config.yaml
n_layer: 15
d_model: 192
n_head: 2
n_kv_head: 2
head_dim: 96
d_mlp: 512
vocab_size: 8192
activation: "swiglu"
norm: "rmsnorm"
norm_place: "pre"
norm_eps: 1e-05
positions: "rope"
rope_base: 10000.0
rope_fraction: 1.0
qk_norm: true
attn_scale: 0.129
bias: "none"
tie_embeddings: false
parallel_block: false
init: "trunc"
init_std_qkv: 0.0346
init_std_o: 0.0429
init_std_up: 0.0495
init_std_down: 0.0495
optimizer: "muon_variant"
lr: 0.00853
lr_mult_o: 1.69
lr_mult_up: 1.12
beta1: 0.95
lr_head: 0.00636
warmup_steps: 0
schedule: "wsd"
decay_fraction: 1.0
decay_shape: "linear"
final_lr_fraction: 0.0
batch_tokens: 32768
seq_len: 512
doc_mask: true
train_tokens: 340400000
steps: 10389
dataset: "wikipedia_en"
MLP neurons of a small language model. Each row is named by its layer, matrix (down: output weights) and neuron, and shows model dimensions 0-191. Each number is 500 + 50 x the weight over its row's rms, rounded and kept within 0 to 999. Numbers have three digits each. A neuron's up and down rows have the sign that makes its largest values positive.
A block is one neuron, or neurons of one layer that tend to fire together. After each block is what it responds to, as a language model described it from the Wikipedia text at the highest values.

L11.down101:409473543508556539504475494460469551449454491528607504479572437496540584427466456501539542466500453498472501550508501486421546527521539546555574550433525472538379502513604601537541457549536500481394451509592461497529507460436429522489516623502317472570470414441483487498411543510558531433553491451544554508549496408486489473619497456563476443538539513563507575528442487499502527439614495453517535593486471410511458536435460498468476494551523447560553562582525504483516487505508481487556554474466506451455440487478447475526536596496473524595477492558591477498400492554501496465
L11.down316:555514438539536541534455572440436512422583506462367495545485514536529560422523525537538491452471493560497535485480562496506455522565515409517512488516485485478546450518445580503480554497526455431465589501456462450520453518506415478546440509499518523459481477534516479525449550496454573543517561479533454502470494524561559514491481526561441403495567509509470417481508492543535414584499468498467507413441499478485390430581525418554482478532446506547454557434559466439611433496591558514547499534538498538333526476443495593450532516443511517538529550547499520445444519372554430309
Plural noun endings, or "and", completing a sentence-initial subject just before its verb or "of", e.g. records, Prices, Critics, members.

L3.down116:590526474580475501506506538508520420397513435494541506492452512512474437501484446552483539507580462421527498505568464516538505399540459465376474498527452528444467581393515502461436458450450491433449540521534461484527517613511554485477390518523513436432512620484512446507504441445502522506481509469528531418547491536491547522543498422417554555465454576537479554421495459442452490507448515567545548525666416498594519472504427494406459488545517489556601522482413464556544467487516541443639463515567422490503478518544476453457476529494575499448477492487538472560560542556540521622
L3.down126:712598468501500505526489472549479478515462438551556527427466453554528475563470570491534439539430422528480498478539446511481470521488496451559558499487545527437489430426554537576485432461567483478526538529477475493550522570506460557481474415507400464564540506529461580459534438528434565529495541471495538559475419425548505558503500466505517565553406545524400462442502468478430436584389471428567431518524458544480449474546487551512520477518521412603525541431513526456504565539491472552596502438360489514445542433391555507482536482502490457448477524525397564477537487462502510469
L3.down290:517515423525445516516468404548500439548544523531526504517419536531541423546471501505496418435517501542579448517508484544411521452453400581544466450526598457449555572462480534515589471421545501445516500476495392565509498455443560543440520555529516533512491484471575519358412563476450550609546485467392623576424503503506472496498417524451596473442462463421428391507484551552499540495457473498512386493532493455519501481471507498470477474454449547441503504549441482550484492461456556610446403457451534558428479419507468536474442388452496506522476529507540521465485532509461500426
L3.down323:488465400479495557463551534506443418483523526417513445491510514536509474521500464561516511452466492495438599529512514511483427465383447511496420508480458513455486548551460494410562422460493514480511519512488496482480586488547538534435441629563439555491524530418541529521459423530377528490556587566415513516474500560485491510518443496388584515511501552528537495463476505528512524509473462494621529523547513544513525557375565453568427514428577440489480607569439479498617540482526582492496516430455333589582469517506515513454446492490517492462531571563511455409445500521550489569
Short middle pieces of words split into several tokens, strongest on "ed" in expedition, immediate, schedule; also Ac-ade-mics, Te-le-vision.

L11.down354:388477446446630542452516515526481479463369518556513513527474565498433494539530531581509450437542523512424414505520481486453470531401529440565486524556463427487444429598482497462534541510537489512460448544507414500431470508496461588501478510549514425514503459550513503462390573568442495517539577422492500575450499509567535605574345469513450413458511566586488499479473495547513439537469507459514488589407506507484516488519524458426448434547440540551506520545558473572490540473541511452415457566449513601502460559459541466441498452519428435480573439509532484564563527564464448480
L11.down400:377494488432524431427513535474409478470462519591472405484519548487583440481455536493446436536484499480506565439484578553391490627479510484566476557539390596411469464508427492495488542525573456496471504463557413451424511478534476481423498441480471462540481474557448534549544567543464532526481546485455588462501508528509435490489505459602473485512519550583516458521578551549561420474521473499508489548511478436501525483530479389468483413567518614520523451510572464598491488437413506481466475573523586501490576518494465491440420529499577487559521551555463451494502453367563453449
Short inner pieces of words broken oddly into small fragments, such as fr-e-ight, p-ub-lishing, ob-f-uscated, Ed-uc-ation; more weakly, table-header cells and line breaks.

L2.down34:400599568505427454462533519554390397462548425487525487540523567473496502439541410479529443511512533433581581488577543504472526427476400495495483462432516552526570472489462549454602456449582550487543378550474546403428554521454536525470515510499460477512444440541401536504479482490503511528500484567479592518498399438503514527517499533577534490510535503489569440494497596471599483587498523547468455487387530615480533514535535513451434487542513554511417481522470548487426448492529483483515508443474515485585531531562463556470421459494513533452568492486546589460481545505424473359
L2.down161:395576504472515417500487543501534455478405498576546548597425402502542467471447610523532435474445514461542506519540433564513534447484595476484569450387476501519485488564588433532528473590480505616456528537535477418534527536550431535549366604529460471499511502499519435540371496501493468472554421527444519491520484569493517552604521491544446444472533484459431570503465499519485470384491577433500515459481467382485557520472470498450475505450530604466524585546569464508480500470498432528537452496482496504470590524509475510502537440510445434601521481437522441532558546434495489534
L2.down172:533486352563491546545421514581501544492413498484515458480522557513534515447526414450490484499442565490559452525443551441434485532456491488469620438506547479417480481514422487483495443535502584492502473520544587584462450596452483594438489538548518629506441547494462544500523534504397491575505499492493508569505567529488437463520498476442557471576549516480535506437570622498485526544403474611457539550499613494404455478525511424594463483520499460456422538478430500391518459483426428487464490502465461502439510435556536424543572410472564497553477513551473526564480497469492456464
L2.down222:555469514546529507516472520510557432436554457541442427494464505493521379548516444504439395471449490537480513536565451473400458543416458533532468463454527555479397533624525449566507482453472434597486419371509502528553465525471519496525476467476516526560468456423480477462480518566479557501512502454452475517413476604529450547503455550497479566531484506401520558517566515488413584489541517470542560430559459479479510537490572536543504555432576511463422420499517559580608458424470476440480511425367551528420535486540490477519486568602505443465508518433471497506404471474428516578
L2.down227:512485393498484605516530498510487413548493577491589581478599491467451503502438506469526476483453454556473559523465462505497517551503579418529533488524517482500598432561435540472568511523468489469432563527455580546486480576477568547451492448493536605429554587489524544437469515352455477564534547489448394487455561531543483526488471461423445496566512422450519489440493531559515583546429517560456511584578519443475562455434514457528475468482538432493609475546467479450502531561534436431506548556470445455492383605525546442481561479571460500375530440522504543501498541560502467465
L2.down381:457447413484510540615455537583497547541473494539488515492540587432567517466563436522527547517319495546523455437519486529490477531455532586561563479485573420587506419506572490557479446514519506542411471525452502510479497449474457520564540547550505552502456446399528480509391595388428530582547512446515480636556551508490427498471469449498437509511515517443470461430470387458490500540509486493449468439501517480475414371466520457572486430483516477425458482522486442418451508554452550474439541444515494438424524555525441438523575491562480523430503556458519478502527462546466540503
L2.down453:522470556501557510498445408457368520525492403515481487468474422439576547414470473623495549510499482404448498599559528554464507453544482537495590505488471479492539487546489429513479544488452440476476495446470643435477581546513498561468491543432513606525486522415430410500462542431481436487463412495493451565459441555405495475505533480564459421529507461541479528659480590512505516561501574540438427505449454494526530430487470473585584447440500482543515478535525414439507460459596504511485507537586451504503553578523474444572450510547493496457438506473475559552514557488470444514
L2.down461:528450451444504587577451559490606430544505481487529516566529504458499503516539539504422506513441495474509472470419464552520493580498402444547559509544491512436522431566493500502506480504468578517494468480462490475533548624495510492469551527517486527463406457530471611452464536475378561560523593490539509500455585513450553445483522469522455508505481572472491558510574405418491522511579494568543566527487521595452450389429522450462405422480536469527489518501416495590347514510452495549507543515480557549430614510510501594450464405523548478529564538508534532499566572592589520474
The last fragment of a word split into several tokens, usually an ending that completes it, e.g. full-si|ze, souveni|rs, breathi|ng, nood|les.

L2.down36:529448489521367467497499436503528429447570496457445471454468571458595506523450487576463558475604455498511554471515496471522566460530439528424432523559568546457490491500476498473544478481542501544524376556521481519447528460460510484498517488560516482502451427493486508513482488483508496491489600531519561457519560526533490602512525532416516492491416539572517493506479570512472496503425507482472440394638473686578510485543444489512548601491445534485441310511548568488499520464525606501466442478518492552531481497438415532522552546557574404503519553456493528447507461520415586473
L2.down65:481475477475587472472493601475586483403467516402458425547469493520519548499436418408446521516500406507456404454515440496517417412485458466430471492435489446571555485486495399518479467472494573448468522461357449511565548576496522533565488501460451558494515484537512479492506513545554469554560423592586462452537448519514472554546490534444504505518461468490474433509545480593486585441490509615585477529524462517487485426460556553359505491542407462543541425541541600508440445515638478461551499496517439541497516473477520467427488608460511534425508476491499474541453571499539507497
L2.down117:535525492511525551514475523439526484523494437459486477482497430404438502505479526512505533493519441544480406536526460543443494430528544513495478463517441624462520520446499581580522430470550506463536546472640481490492472513506548463512443503466499549441561483483540466554442539400441543478479575507557362572502563512474500538490591501482600489436472601481468466448633339495487490470554519497555482390547479523454523483518444557418509606488469530450505475472480514505452421514595640493487488486496489487525530478413479525498501510444510496411437572511568429462464614452453592450
L2.down196:497549376520518544570479521413481479555452485485457424429546557475456539436514522505500529485593476504424455527597550559488503391436445553459444488424494471435386534435382450406550505495595468469524515454434447605490501627489493506469472513532548550554511504460425452503489489609475538446552473499495479418463442497399532506520511494506499589498476470502437586525462449457508499532659415586533543513434565497522568485455507465397504474535518479556524564482509527466466404467481459490551555472532556419494545502484514469582483525496483439515459541523451494490477490580586528473
L2.down220:466452525514514474485424550532524507552563442563534419461434509432545565530450522561512547546604517613441552597488439427576483647553462437505464441426540591455448469465532457478457467519633492508402483445477425497458499476473466557457448564580516456570528479528513510496498539554560474575620542456464486465465558494511531573546500473489471401495626472505527510458474467502552522487458507517565596512443542454475591513483594534434510503530468462515536536480492522518435482484442455538558593462487444507511536565536516412475478396533519520504527561500511438515396509584540484442
L2.down323:589585651526561521501549558566487465377516461464551452523551512547563462547539484605478488426588448404419481477474481518551449594565450547429502533494469459413534465498492594401437423506553503603474499524494559551495493427577514498536434521449510527482487576465519472439424506443584525574519469531442554463507458523546496459471510473504532502570586500601473525482479515540473495565460488549583508438520544486436514527513447538455416498507484511483518483487488456525524549532642476545535496515428537458463463404490459479412484427604559465452466545511440525561568520469555543477
L2.down329:485446486583535519443457555425404558550664445419466459471460527479573359472553435503509385517514478561478523434508550468606543472474518535609493552523436511529577522574498445478551476513566457576477498486490580513444547494436560485526513507410460434374534511544457469520472557521499475500504597556518373411516545524441471466479482526418462501493463509425480553509497567488546528454541488456484534533521527487566496460490473521456492512548468552496513411517522528489491448395611503495502463491477544514490404474439486468388484490526533418563502517537482467567513462476374476534
L2.down465:464484466475428529572469478535542421535518516535546558459496591496589511573462489495406554513572407586403418551502515482454589437425349373379470547581513501494507480458389526485538413462565592492502500550478571518530403524519512471484457516561490544522441583483515487476518468510548562519539526529516487445452574486531558518398456582491509517510512512502447509548476533446580470544493530461570563475512492495554525391507485538452430451533476468482465426483577498510495562483492457560481565463570522536526506489395453521485454494458488427573538427409434537551560538556502524538
Word-internal fragments that split a word whose ending is still to come, most often "ed" as in exp-ed-ition, sch-ed-ules, imm-ed-iate, C-ed-rik.

L3.down67:479528525534387585523416557472463435510497348552434537526513527467548438467537486457522585497508575476445578462535532504531553622545528435500542471501436477433400477515476581570468520557460552594454537451547492537460457570527498483373527520543514564510469559505442505445604441524479581585489477461553520484431450467521512549502441525509447506545456505471462490519610465551489454533466520548415547423509540541559427482503499511469378440516443434519478450494481459382507555417507490448474484568514499557478638516503476509527562558494534500518488492538454537618551557536498529516
L3.down165:454502520562439455421491457492516459529396519475519579478474507518522440522455515486523480534458492546524458436534617472478449454445394474623513447479473514571433566507464509576474414540440557483480502485527515469490548464512531515518499469577471493546467458472427499499505386550429558484583488544440543464452519468477576526515540520491535443511404515449516478527532585546618406421562534495427542476463487451472496555473558545465506475543442438597371456492476516499423378509417498526451502510535397556553590537450485575619480508376444519466555519505576454496471493501545447555
L3.down227:532415493547577517521543506463475592529458523639491501531444524561495467500481529410518458580428563550523475506541522538522557525447577508510548555564476513466525426489461525487495437513567565479510507502500529508450443593510495575389335465458561502521484478540515544458601405452465445468533502520499511602474476450486494451539584505519468449512474546456550465557602483487463520574528504537498572467575514514548551439505413534483417505442523362496618469550504477522450524576422503470471531580544578480579444491519534507385544491441553487446401457562454553495491505547482561499
L3.down511:490524445513480607564470464426389527517491457522542492515559507486519492394569532509512606499421548473480506539501546590446493486465531435440507529485543471565497537481501501409430458520467475609425481462562487505506533554677533471481543429507508484556559503476501409422493512457453595410451385577589454584505499450569495472456526428488486508481494560479454375586574526528503495485455496464442425557516443494506520516426535494552538441560519587477536465504563493532507494550468335492533535529571560560444521507519466443449541457565570454488495423499483469483522460490472536491
Final or inner word pieces that complete a word split across tokens, mostly foreign names and places (Porri-ño, Gaud-í, Tbil-isi) and English suffixes (aware-ness, import-ance).